Weights of a small GPT-style language model, trained from scratch on English Wikipedia.
Size: 8 heads of 64 (2 for keys and values), vocabulary 50257.
Architecture: RMSNorm before each block, rotary positions, no biases in attention or MLP, untied embeddings.
Training: a variant of Muon for these matrices, 465M tokens, 7099 steps.
MLP neurons of a small language model. Each row is named by its layer, matrix (down: output weights) and neuron, and shows model dimensions 341-511. Each number is 128 + 24 x the weight over its row's rms, rounded and kept within 0 to 255. Numbers have three digits each. A neuron's up and down rows have the sign that makes its largest values positive.
A block is one neuron, or neurons of one layer that tend to fire together. After each block is what it responds to, as a language model described it from the Wikipedia text at the highest values.

L4.down35:177101133127163180099118168097128112137121124110078140144145145124109106119103100123108135133138091138092135117149126117104135129117131123103145105121112156102131127128149145139121141129085096085141148168099124167141160133099092107144077133115125115082144128117144121146111147142145091086135134123119153121088145121127120152136102107086121111130172109126086103106114136174127123146101122096135149149190123087111120110126132131145148139109114135152132092140106116145138081143130148143165104083131146111098145115114
L4.down550:116157134135125110151128138127173104148140087142117153161114119135092102133122163127091123123141151168122137132124109118170152092131143138128134135124135135106109103146110127159124131176142119122145130045100146127129150097102143123125150152156115129150172116097093114086140128122137111124126104122157098136122105102140115109104114122085150152133048114168149153112145130156083144124129136165156166133118161147121119107127106161121109144098134109145140138131126188139125109133104140110129141109089113146150138187189
L4.down818:092163104122158113154141144085161123125163104097134114166118111107110140121100119131113168132115107119135163134132116106115156124117118143124142131114119155133162118145116135123106115141105163157138186156140122152163145094134110092132106144106117106090119109135097101110096146126148116134169124140167101135139142112116128173122153164119108146132129105118129102122140145143133147121169165130142095134138134099087119115156134101138156118131105138170147143098101102111106163140121121142170159132152131085154161124117
L4.down1036:128092103152152140131173137156131130171145166152124067125171144146159108137121139129198137121148110113139122100118130130129145131165182114143150153151152146115165109178123109148158083119132117129096162119087083091180110141125135086131168109151124123107141150114117149138146103118145118130157103143092118129128122116124093161152149118125090125129113103151132132158135157127135128118123132115143091159125162122162157090117139087119111118144114128145091091145093084158138117048139125070117125120169124102209162132130
Responds to: Inside multi-word names

L4.down454:140115131157110154115125156143150127148097123149116144096112120125124119125129129135123145109123144128113143113126106149146153097084109097135102170130132107118088143144154119127147155143147123125097096133110122121114116124100103102102132123077146105127127122137110130132087104090154150121153132111182142122125136146079157127138137127094148073123112081167106115158137159160139135124125170127085116121103102119080154166134092145142103169094138112138149094110158129097117145150062138113104125129124175148093174137101
L4.down646:125125160120115094070124127106156089105137175145122163134112118125131159110119114129177149115124140112109148095129102092126121125163097152117131148158086158114131134131142090074119083082117127129120136121152131093129105099123126133145131125160112125139145144116125140125148110154163101092116120119082137137105115118089136141096111075149145136150147115152105133137111100096159107093148106101125096122134112131167108088128133138108104121167120182108150163094125104162116100120156135116133144152128123125122106167139
L4.down1100:162138164115149141126107110119140132116115158070142164131122120157113124124121152081172089138161131135110094139143119129089115147136179144116126108122117176154140138112133143115117079106151102161119117118137134124180135148146151129105155154139146120097096106138095098109145134146104132130131118156132162146121123099071128180056115113124146153133108117144119113134121177136134168134113155116109135144097116115120142147142139111104118177162134094190163109118128110164129113106072115137067140122126108142107156151112
L4.down1151:154137125119158104056112105094156106130155118133148129133119138138128148189111130170124170122117137094156142147117120145128123149128124162117117097118137110108161128124145102127159145111108153097129111082113122130118136084090122175161172163110099134135165110170116120086134137149114127145108165138117128148119143079107106151134100148131129155148094153111127120130133174077147139118142089135134191130109130177116117147116146113112108114105126081138111125131100145167129097145117100105141131168153137154122108129126
Responds to: Word piece after initial C/P

L5.down582:145175126193143137163152110152130134124127131121112054130114138136143130115122158161109164120091131126152101176121147123172143147142146139094108140131136090064126095112134144122112112171141093165137138136129134124130166088153116142094165150128112094159126133151143158161170126156120110142146145125103108131183105124138149121110120147143095146098141113153150120132106119091175144106079126123111129117139109115104095169119128135161080140107091147138145172093109069104178186162152139165124118159141121119079131133119
L5.down670:164133085149138173135119128112095137131128141110097116140166097130161147125129112159145133101122159154110100108108173119144130134145149120142095141127170106119085102109107148084128166149081102135136117116139125120121119109105125099111140092080130145125159096129111149129170123131098108134168089109110104110121094177122097115094158130157143112150110148148178143164114156132139122124095110119065110116140157159173110157099135141133131130085130158102110186115128125108093116117148142129115114133093133084066132157116
Responds to: Section heading and table-header ends

L5.down17:125132102141174109140108079131126136136130129071123117106126126163123160112137135126145120125121123149093147139099131139124120128125163091114101125131155139144090102156115145121129096146120105114132137117111173158130124148144135112118129173127113112103131133161136191093128128108118138108100142115136117161158100149087128153104146106104111110113089105119103135143127142146123148121116117081161098113115123119134138154135132161134130094179168100125111090088136091118148162091163128120142119101140107081049164148094
L5.down1310:095107135160124108134158106142099122094131106117159115121107118150088097096180096162114136136131129098083120179124130119121160127121144176105128154146165127191088151118111116064179137103177126159164166128157092160077132089151127150150106119083139151110152104126159139160104138124098174119132096110124144128125098150117077113118149123147137156131158121113128152139093119144198134143131093108137083158156127107137102135113133135127055100143143119148134087126133175128112101138119161151115176133144092113069145108141
Responds to: Mid-word fragments after prefixes

L4.down178:115114142109181121156161171151150178167142143093121140136109134136101118119135098149126102158145128144117158146125166096107155158078104096120104121157100145122140152119138087162138165097105114118189133125157145102112131125119138129141124109131178071147114151116117083143113122129111146141138132163109101142127177123122152177117121151080124124136136119113119114117185086161166138108109109076110155185103134140176154122137123106128138121112132106136129104136135122152172133144108129138121121094128150128180177104133
L4.down528:149128118096129088089149110093121139132111110135132131121141124126144150109153145182129131147123162155099119128116132143164115082112093124129136129117157123235163140165117125110151115104136114111124146135141089129151142120166158103126105149147119115109114124156144121135141123135122110112130129167158140185100082122130106129113085129117101112141136122157105153101126140118108146116156103091127144124121137097112129132112112116140150107157096106118127159153156122104100111167165153144133123084094187108117124112114
L4.down593:137112139152147139153118182136130133184170116160115140174118117124117198142104152186143123129121151130118150114153173137136110153127160087129151115155113110137128207154069138136145144155109131127139172114113139134114103087185140135125152121096128121130138114103140134156130135107134110143116158131131172164123115128122122165172119118155106140131124140158145128160113159158113109149092168118150109134159130162114129163121154170129128105131111114134147139102138099109135126134158150148111119126059084092087175108139
L4.down1302:151101133154111177125130093127139173148125170134141131133151115154139124126125115127166103134149114120138152111128122143161152107156080121098119107147151135070180114156145119148154112166120113068172108123116142092122076126142083119134118148125112107097119149140150124128162150095148151132133120149129126138117098169118110171151161123166149145120121118152138084149141108135155098131126109143150124115086125123109162106156131176138112114157132129121104107196137141082149102083107144176139164114115139118135151187115
Responds to: Multiword connective heads

L3.down145:173116134148120123153107134181101110050162139103154141123137116168161096127117089149125121123100071178131123111098103142079177121116142132062125135106102089134125120130128137117136175157115113164172121115095111101111105096122125093133111101117104153165136137125174167131117121167105127137140119157148125138090085134094145114128091104127152094141096142114142110140166094135120157132145147134077143134171118120149112137141105132110154103137135168114103099101130099139120127125134155144108089132095148124133139154073
L3.down317:119163106162106085101132113156121121105127127117121110122113130159120093175174121123138150132138108103108168112100142098101175098111173111114156154105179137154093137118142143121143164127117115143127116101104131169159095153109106121138133110122124135127136156136160130068149085169132155149143150144163102083164123122123094131125127124112111101127089126166141143142066089144102125167151065080093089106119126125164115097102132115120106120110131124156144146127122102085139151138115165086128130143117095087050141191129
L3.down466:143130146150162161122138187135141160145121100139116119124143128126134166147137130124127097139180110124131154153075166128108096174119114142094123118072100119113139130126109129154098118160148165140143154175122139147159100123162128130111104118139143095179120123149173094126149118153163132149119107120130150115136135132107114089140165069099148144114114099147117114146120155110109111151121118117145150101110110103130118129157156159140131115183114121117136127161120107116180129118163120149100155091147116138108132128142
L3.down596:131142167115139182134119157131100102103128105151118119142114103113161138133114127120097131101138143140117098168041097132102145131126156122112128101119102145130120184135104130100124102116119119112125152114130118131124129120157156141111109143116163106091106099156169096137131136155116157130134170143137084133138142144148175149107129145118119097113117089181138158135133101106107091107142127128100137169106094104088135166142093140119130100122128126134143125153161064114152161158149104112139173142150101141075158126110
L3.down698:145137135097105163135132146140105143100167125119135134143163113151095122165109153127097091117102140161130101086071118147120138143091172123124107120129171156154166140091120148167139130159086133078121132120127101149106134126114107150166139119139089120121123135166137123118114101157133132151154148117129134146131131162128076157133141094105115142132102125141139146159153116128080116152126131088085177072111144137104108108128100129137139085089141147134118147161060182156108154153119084126141126124167114109146105115095
L3.down846:141091088110113154131118128118145101147138171114180134116108134128129109143097121159082148156125103105130170108111136155139164148119116144147081106068164150146120173120134126143186124138127100157106116145163120101160135153162120081118115130113159079140133113139148153138087094106128160114132158163113149095123093130135115155106144139132145114167142120147135124117109135149114124161195130127099159119110156102133157131085106118143134111135104142108138124102125095115102089111136096079121180102125159078103093120121
L3.down1058:148115171093162127112111113141125105132156109138113113108157150115155147106147124099115086113101124130101124099084168153139113134110166150144095161142093116104136142127139100137135129126099126137138100133166120124117102118105145118145102153132193090130137130090137133098136121156106126143111118123133105123153131115108131114044099158101131157112065144106111154131129112132145137098122089168151149131184094100149127147171118141136097087177091136103106112137151131127116115092131124157163128119122124151156134152105
L3.down1302:149098121112137123107182070138111113114099147115150106147099100091142135137101166090155133129086113121148114097181110136139120127116130111143121062098109112121123141112135159154142082169122136131146152122129135117189137154155114165122139139170099080091114126140171106101123142111111149111191105098116148088138128127168135125088102127155101138151115167144115151139145105166138152137137141155100122161185173116134115151146118108135113139127129130096115125110120157108132074099120170117127123107170116102079123086115
Responds to: Table cells and years

L5.down719:133169136162133159132121113140149141125111143124102102082149105137127136107111119152135128089113133128175125147071109137123128130075153128101156095109154158119152141131163134123123107118178094117113120096096143117095153071118164147122104115108136153125136107119108146125123155140135096096141169119146113160096135101118137130126160120128104153167132122128123128125152185117123103148169151123115115124137148118090184072113176086133136152159119085111122117132121170176147107163101134182092129181093134135213141141137
L5.down1335:125132129116142138114150126125112139086139121154134143162155122135097079149103085106089128138130129126122095123136132125123145138116161113139142093097103141147131130132128069135130122084100102149144127148141152131131058139138159142147137124138118110092131119095127126134154125148128100124131108138108100197160121135100114141122115145162129168135123140120114115132105145133097093089145083116116115116143085153139102150152103127150115124153116151133151154154118139167112098124142128135123152106147172136241152138143
Responds to: Main verb after subject

L3.down321:138104089168133110115138156129122153110068138145135111112110114178082071101118096122152139125177141096178121100133137092133161135132101084113122169091090143107105131141126149142137109136095148123172069086114098141106128128072136143121150128114124117129140125118151041180159153132124099085109105129109131138077136107143145155138093139095107151123095116148109136132116106119157116114151089113067114131096137134116105147127160129146097112113100156115145116145090137144134108139126128112136119097131145111254126102122
L3.down458:144118098135145109186126169142148128136141133133141108118134139127099124121106088135116164132131181138113157155167147118108138113156111120147147116146139094158127124099108146085139140104153152153096144118098153125105121138161122089129138122105100112120095159175114109194132144148125154156115157177123089148149110084140133130136153169138147094113094146167140148119138100065131121121155129136128122112132151091095122110173144156121136116141111079092120155157160128136178166093131142111108084105125105106105137153077
L3.down487:133109102128151120107094097126119141113113186126060132125117133104108125184092120141132142107131122141136148086127107134124157186116105139139155139170148116159131125177141113147094093073149120082117142146119138121148179115115142136114145144166144129164111130137146155121119140105091128134107120107099135122110125104154109114081145151139130152106116134085130139175154137132160123143138109139101145105133115129100094124165124115149123119145144110108130118145096139109169170144068093090114128152144124113165131155136
L3.down711:122099154147140134119167150125116123127118129119137096117145148132115094103120159112088114128123107135147153128176131084114138135101120098119154158190108142121143115098069121103133131119100132177143136131136135143120091163155114179135072128138137132155168151124148108134111103134174128164104138111100155164144129143158157140110110147065127123122143108125145155126161130131160117120082121113140173151093140180128136141103162125137138106119156195117134116117105142098125116101154128139128146135151133143226112121123
L3.down712:085129138129149140106128135112130145115114127088060152126099131109137077127125156134114126110157126127147144076142142142118082104160127145120148128112131150127131125091092143132120115147081109128116090063151131152118055179088127165124194118089141124139097148101113086152119145165144149130108103096130147107133132166132133108101152108108168109110088082120138097148142127142143091136131126123109072139118127120085120112129122092133104145182161186073123142119111109139140128141109128165122123132145116139189171118126
L3.down717:144092124166107116099114141119108124128106175110098148148167097182142169123096157065159114152158142104171117112126153108117121128142149111126109183131117141105100155138106111141138151118108136151135160124120098157103107117147152105163168151131134106161171127151133174120112156128129104132127159115144152154125138140152131072128117166181131119117104103076122113136130107100110132154155112110105126113098103128078104139128127089181116142087162134085117111129123159112177155204107120127081121111127091091126136136133
L3.down968:163133109157134164147134075100152150089160138100147124117142098126121119143131098094145110122117145076164089146108135105182173115130152136094138169154166125131172138150117122128117126119132148112175106139125111121152083087174139153125139117135144119160133083148104105096136104112155108123142090100173110138157107115145113119146088146115141130113142134141138166116124130123128071113150151105106117102141132097125135161154081125138080140118106150095145130125123140132111151140113119127124095129120174091145147107129
L3.down1256:108104115195178177120146163086130178160111117122148133068112113138141108130134130119122150130156149159163130119124130100109143136105148134101169138147099180161126152164082164114144105102123152147104102125119141148113138141131147135131105140121137106121141109082107134167117146122154144144128146066100139147165131145143096139148124086171084171105117108164126147163146122140121089106126133128136119067106110110139130134085118171143137154153104125122137104109097167115088139169122071119079133138126141140131102091105
Responds to: Governed prepositions after heads

L3.down97:158112134110133079129149094105121168127128117173101121130116148096125130124141107130104156120163175165105105115108092114095140149173131157140154097151108115094111113103136126115151109122146140103119147120139142145169119105081117131148124147137178120086111119133098078119098107142094167133158147126158119185144117069154153205125115155144116108123121141137144129105167113145110146101120080140137112160118104116122149116125133100158121138112134106140109136154068097141109148159112154106134119145129112123110115117160
L3.down205:077121138150152136112113105107131154125153101141154130168123104112092112112135159120081185156093077150127141148121117114123098154148151170140071144131093141115179105147128149106114093177152111116121095139148108149089158146175124091116099145131130157115110120121143088124113156129119119131141125139147124158142142111109133132148134093092132171173157158104112055113099108141095144099110144180115177159141098141121118153135165109157143142109115102099118124107158131105174115134128144119140112124118122163134107135140
L3.down365:094147105131120120098136133162102151121103129121127147134140131167158095121140101165136167109105166144119135123137122098149143142116125152119118109088111074141126153078146150138100133141153131100105129089076132110140104145095165098112096113118162152128123132123141164175136130112121136129126164175114123081117180177102118102116140107130125110139137191115121141152158129080144097140171141088137138110155115133146155140138092076081181158096140159152150108166122182124141129134126123062137110135126157102152136126137
L3.down403:111107093099095104123160120113099138124143104110101151113146142091128128095099099131062110148129148175134097124145137095114140172098152122102152135121132155123094096087153148114112119106113118145131138128166138177129127130141155087125155122095128129129145113097162138190138121142151126110106155132135101134121150096156089090138126189141106171069085169129113063106111136139125124112149115150183150103109103125110137127111165123150105117142138143128135124129136144131096149123118089146112122133100096120106127107112
L3.down874:148125102170100151137124079116127171135091114150138126155170110114138070112115160139164176084146107078129154117135157140101171129124138127165135110164150125094159108181132138105133163137112144156149102060112105116161183151142147097106115126162133131107139143157070122077131127094138159153127143113146087174076116128132140103097094114097149151176117114114147146140134113143112107119128135164132143154131112089110149126139122125109111142154068092114092121159109206117139094117139152141149132082113135105074178114108
L3.down950:136135146141148130135152116168126189139085113155105096133132165083138137150140129153103148130147128108110112140146138100136150125122113122140111151147158130091166116132134133118133124145137124081137113112098094114135120077083120146151114118128130141068125086106124170105102147159138151067101116119096178185137127120099142128102113124160092103150156139141134180092154151097123089161149122122128135131101114129141109160115147109134128152098106089083163161094134141098121152134102142121131181088118177159131094104091
L3.down998:109121141163103088128127133097126178152122118110121144144133106107110137136138126135122131079141136148120143149132103090086128166098141117147107155147157096140113147125118137141123122113139135185102127119129112157128149132138146122103113093099125129110189109078151136163129144105138127105157113151106175124130112126159132137160113120131112104118114127139177131128162142153111132151121134166168137161146150159108101130145119096134158081105111132122101120099106117130078081106124117197134159075153175139059148073138
L3.down1003:137114146175122122136122147122156138080131097135176137107121111142131115151129105097091120127101182172125117137110120062145118170106163175154148153114124138144147108100113126081138134154092146121109104104124099111121146136130127146128139098132076127114093116150116123122130147114133154121123127110142133147118142113106148115142150146075114152113102132090102149146080146122138120122115156148140146154145126141145063131104147182110102161151084148145125133117157136158179121127131132141127090137132142169166119119116
Responds to: Word piece after c

L4.down198:154114147085164123135104172120121112161107123128125137129143180110125077104127133153108122133134164118167044140134144155148156131155136087104122101123104102166120120119116111150086174130115184147153096117107098158163084124118091142148104132063141136111148152150108092169149105117161113192149113166161125103137132140078086108120163110132152145106129091103120103119118133125152140122161130139120162176110098102101147137135145164116102122146111174075116076103123116156145143147120115116164164099148174149177125118121
L4.down876:080136128104109125145117139132141133135102122145141101130110089129161173128106122091081136148087128146142159156058094173158131084139139106146118105106110130084146169116118126159147147133125168142120112133120174141094141127127119137141140147110128083148118109150132114114112138179132186152133148080157099135110168135147151120128130163132121112144122091094127127141113138074122091123107118098160098188105145111135127132156104129086098077119127117078126138143094118128110102100152114115137105111142075126064100123114
L4.down1278:094106139143142136152117106111124122126085131104121163135119084139150149141139139122120146130122166110063097182082144150143113139135122132130071152084128102166153124145145089147139118134102159086043166069159141091121135167123102144090145154157119114129112143178112075114126129112136123155126157074100126124122137104137137112112159139138101131141149122121081123147090120123136112144166108163148091106130100143092118106168099132137105106149125146138145151132128113144136157140105140166138169120122139077110128092145
L4.down1291:134092130129147117150124088130105141118147116136095139173124107117159181157083117127092103145117108157115139115103074184085124060144121130158146099116119127099155147126105096105155115123099159125108147098105101123163134122119137121162107125143153102118157121144126098093133156160088195139143159090144123128152133161114137142132078180135116188099138168081130110117181112140140099101152147143143118160095141102097112116161097145154162118133144154139141141153149145113151130134122040108167159106151084158113124114132
Responds to: Table header opening pipe

L3.down239:148156157143149114152106129118110119127118104116114091138107133118153100117151101104113155151094108111105152105105079088163171141120135125122142116150097090090086174088093132105136110134137125117150131123082143153121130151126132104129121129115077116160123158141113122129161122146133125147097107116107135147156120154097117111106139128178096113166157116070143128136112122084128130116097119114100118149158109080158087130131101129110171113121126118097142108127120097053147095172146140141146117108120103131098111205145
L3.down318:139138128131151132129097179159119117105149118102143134136130116122110155121122133118123103078117143157110224130131164103108115158064138165126140141111108131133124130153096170080130096170135182132157152151168132147107117136106129160107122135134135126124081124089087150114108135176147114125106124168138117122188165147141128080117112135088126117116122119141092098121142125157140109135116115116143151161137110185101097138148099109144174154119147111124141133103107098129190109187114155153098137115112130132092123125125
L3.down367:175112090134135121096155118108139168113121093098185107128130105147128117130195115206158109129089169116124099115169136135095116103127096154125171154112154149168118141149130117138142150139128149101181144148129134110102153114140153134113118143132115156098093120089143100082114125084164119101131157132135162195113138151153124128161101150132136092126142137103111110132118129140157087105106140143123114116139125147131132124108102155173138108128117142111159147099141140079133128152134122133147136125130129151112105204145
L3.down461:149150113156116125100123166157114095121138141155110144089116121122100130127114154146128090128123134122130069112167132152091137104130102121138143137133149135125133108132124117133150123149160145159136169083149161120125155175148150094080124113157100129142115121110134072144099107131126110139141117144134115145118118127118092089103095166129079083121089120153127099090117157122131148184157126139131141110118078122173115133112087128117151150125137122128102132156135143087175136122107074119102105098126130130070151153139
L3.down562:137114089133090114120127108128125147117167142101125132119121080129165144099167134111117159098131175134089159147156102163114126129118128151079094117136118120108131142113116151111115089111143126117103150120142108154051119161116103110129135158116146146153130106107123168141132149114160141103149107127126171149122110194130160139125121146135112108124106112144104102181127169168138106161132129144131125101119123132074127162133147098130153116128140126140120103114128142101147146125139088113163140148103138130062157136108
L3.down893:144124122125166109157110125150122123159110074128123121120126101148149143109107116104111133136128192148102105109111091194103129124155155157163117148126109125109134112138097132131107120146129117149096173100150166129113149132141095138157092181100133138119107109126130131112096120139179137135140157132094080119133116132148122164140139137146135145110129136128129102135076175134101124149092146149179157124181117125116141111133146097118110117151153106129140134089103160161156116140138105103122148138152128153131129138118
L3.down1250:137120111129138072111125139117130141156073134143140122171165145118153090137143131174121103114134147103116117129137089165074110149125100112116150145148119161085119118112140112126125114088152164135120131098156129131120144136081124136121160146183126133177129128075131161156152108108142163120100136084131075159115121158139134119180071133172119134131116124151136177118118101099156109149153066122157110090116133094093157121134153158104113157132093111153167129119114092138144146116119081065138143085148129137093122086116
L3.down1254:100092133116108124106114151197117168130166104149125109103160124135128161105086141144123130117076168137136139136105081152046111096149119144111112140136116132129124131166108112086121153141134140121112126118124153133122128116129113102129142099116155095141090146152113146115113133161149101121080149143146126125122103131128149113116123133161126096128045109143117148149100089113137119131104126082129171145109121136140146134124141112197165137177122061104144095094121108118125122158089122123100116153140111154107135160140
Responds to: Fixed prepositional phrases

L3.down46:144118155132087110165138204115146122134118123139114141151110175138115121131125130100122115126116153133152148125085105144112129153123103148148144150119134108120128121126142111110145120118119113135153146106137127107105108147133150132160092112116154152126126090109128135107171136129160129132115113150105145097122150125127164152150114117129130158128105114100131137127126169117171128136130127116102145184150125133137130138140119158125180145108137146135134132120103095148148158107141128113109130122177101138180155110158
L3.down139:130124103107087151119122163112127070136124140128126159094143148104086186126136130132151120156146127114119086098091126109145141147159145183098149164156104150108107177170134127161170138136123069122142139128113119134141131075109145120117136106085128132166143139141123178146098137135115153142098113142135097126123115132174119120114122110150105110106164128151127143144127138086108146126122113104149116092155163116114080113142151139127113125136124142118109120094133136153112101131104047119112150106127137150114162154144
L3.down203:102171095118172097124108161141133118168092104145098127118123118133122148152128126091140112140110148107138165058115175110155106127119134129084137070148088137124124098116093104143156114103104130116120134134122154114107124183094155135131126122087117174164140123154105118149081160115111160157098112151113155130132136124147130133139134190136125093104117110129096089129107147112104117117146098155102140162128114138121094129121110141131144143135133117135118117145114101157116154133150072124107140077093109136118105157163
L3.down418:164082148147139114151126149159153120099088119092128129142084150132161085153150137122156154148135144108089091134117093113116141122144112103159109117108118099172116127119136118081113117107137156125143096102127152118142117124165140114121110145147156136102153121166119114147134099112165134147131143146149109148113141137111155139143111112142127144089101104101123146117125090137122126103129166120139129160136152106135145126148130137112129093121124111100165122136149126120108112124155139139101128111179155166092120154079
L3.down706:139097113122145188184177190097147118109102109155124152137115109142120155156113111117177132139131152088129117107115157111151178128103109130108123136127149134109097138129149148112164123121152094131115116151138144153128112109122145171122128118142103117131146115138157137116105120154118165128120104142112141154081090139118147093121111114150127145106128134163079165115141153098135145070135103138144125113108151170139120150141173167133145153133130125139093143129117127159119140171166044105128153082131146119107152147143
L3.down1000:160098118122173178133148122090145117104132144120073123139126149139137131122136128099166139130146109096136133137142117148135159163128127143115125157150157145142107163139131121162133161116118150129143145131144120090158109128141125082166140103117107120110165130157178176121118169167138154156146117131102119135105136129163111108117114141132156130097133125134089133105088193165147127067147137148149082163161146130130137124114106127104153146161099136131134144128143108124140145116095107116145133079127124105112146200145
L3.down1027:076143147107084115099098155087151146128143130159123142131123156089129129136111137140154085149144125117132140114132106117128134110138113181133142126155071116141130097126133099120152153129110095154146096143104126117100126151089142102149144130123139097116118095107074143165106088137153147127122102125157089155130120154118136120118109183086136121125143139107133127169126129130121172139129116129145135136153112145131128136124097150122101136107121120112151161133182096129114176123139099109089122122142143161138135165084
L3.down1268:133120140097141099109138165155099132175138133130138120131131196148142157128149121124137131133146131128121087137144096147140121138153129142159139128161117188109132119125169127087120103126148164144162129137109139137140135124140125088114094129120100092130122132154105104172104123137165133156171114107107139138119132152153134088129126172141163135095124185137135125138145142158164113132106173124096090127113118146155115110161141140111167133131153103149065066152115086125152150143137118138117158151112145106109103133120
Responds to: Place name coming next

L5.down505:163108149140131119108121119158157135134152096138093073095114152114128102129093104134160093111123180139127145155136117099131114148131126144102105099158152115071103125092124125124157090101139151085146153127140114140122133127113174134129128194120157124141159122126145118107093151154113189116135196127137145126087120133169149188096129088107149133099164103144167084109148141147149104108114129097169111114158111087134130153111136139103140160137109089083104110138147120130098117125134127081084125137108126131156165146077
L5.down1343:113048174102123141135154146081134100111089130134134119140107101139072120118139096125115151139154115161136130134106149151137143136101112099124119127112097110136116123135081149115125109147132156122159150131111143126146125143138149110129146148069148101100132140095113104123144145140147132103115113108164127106083151138119149146148115132196124121144110115174139157107127173121116118085117109132144138133116091166149121175140087107086160133121157092176096140110155140134155159143117125114123117097142083134166184058128
Responds to: Partitive "of" after quantifiers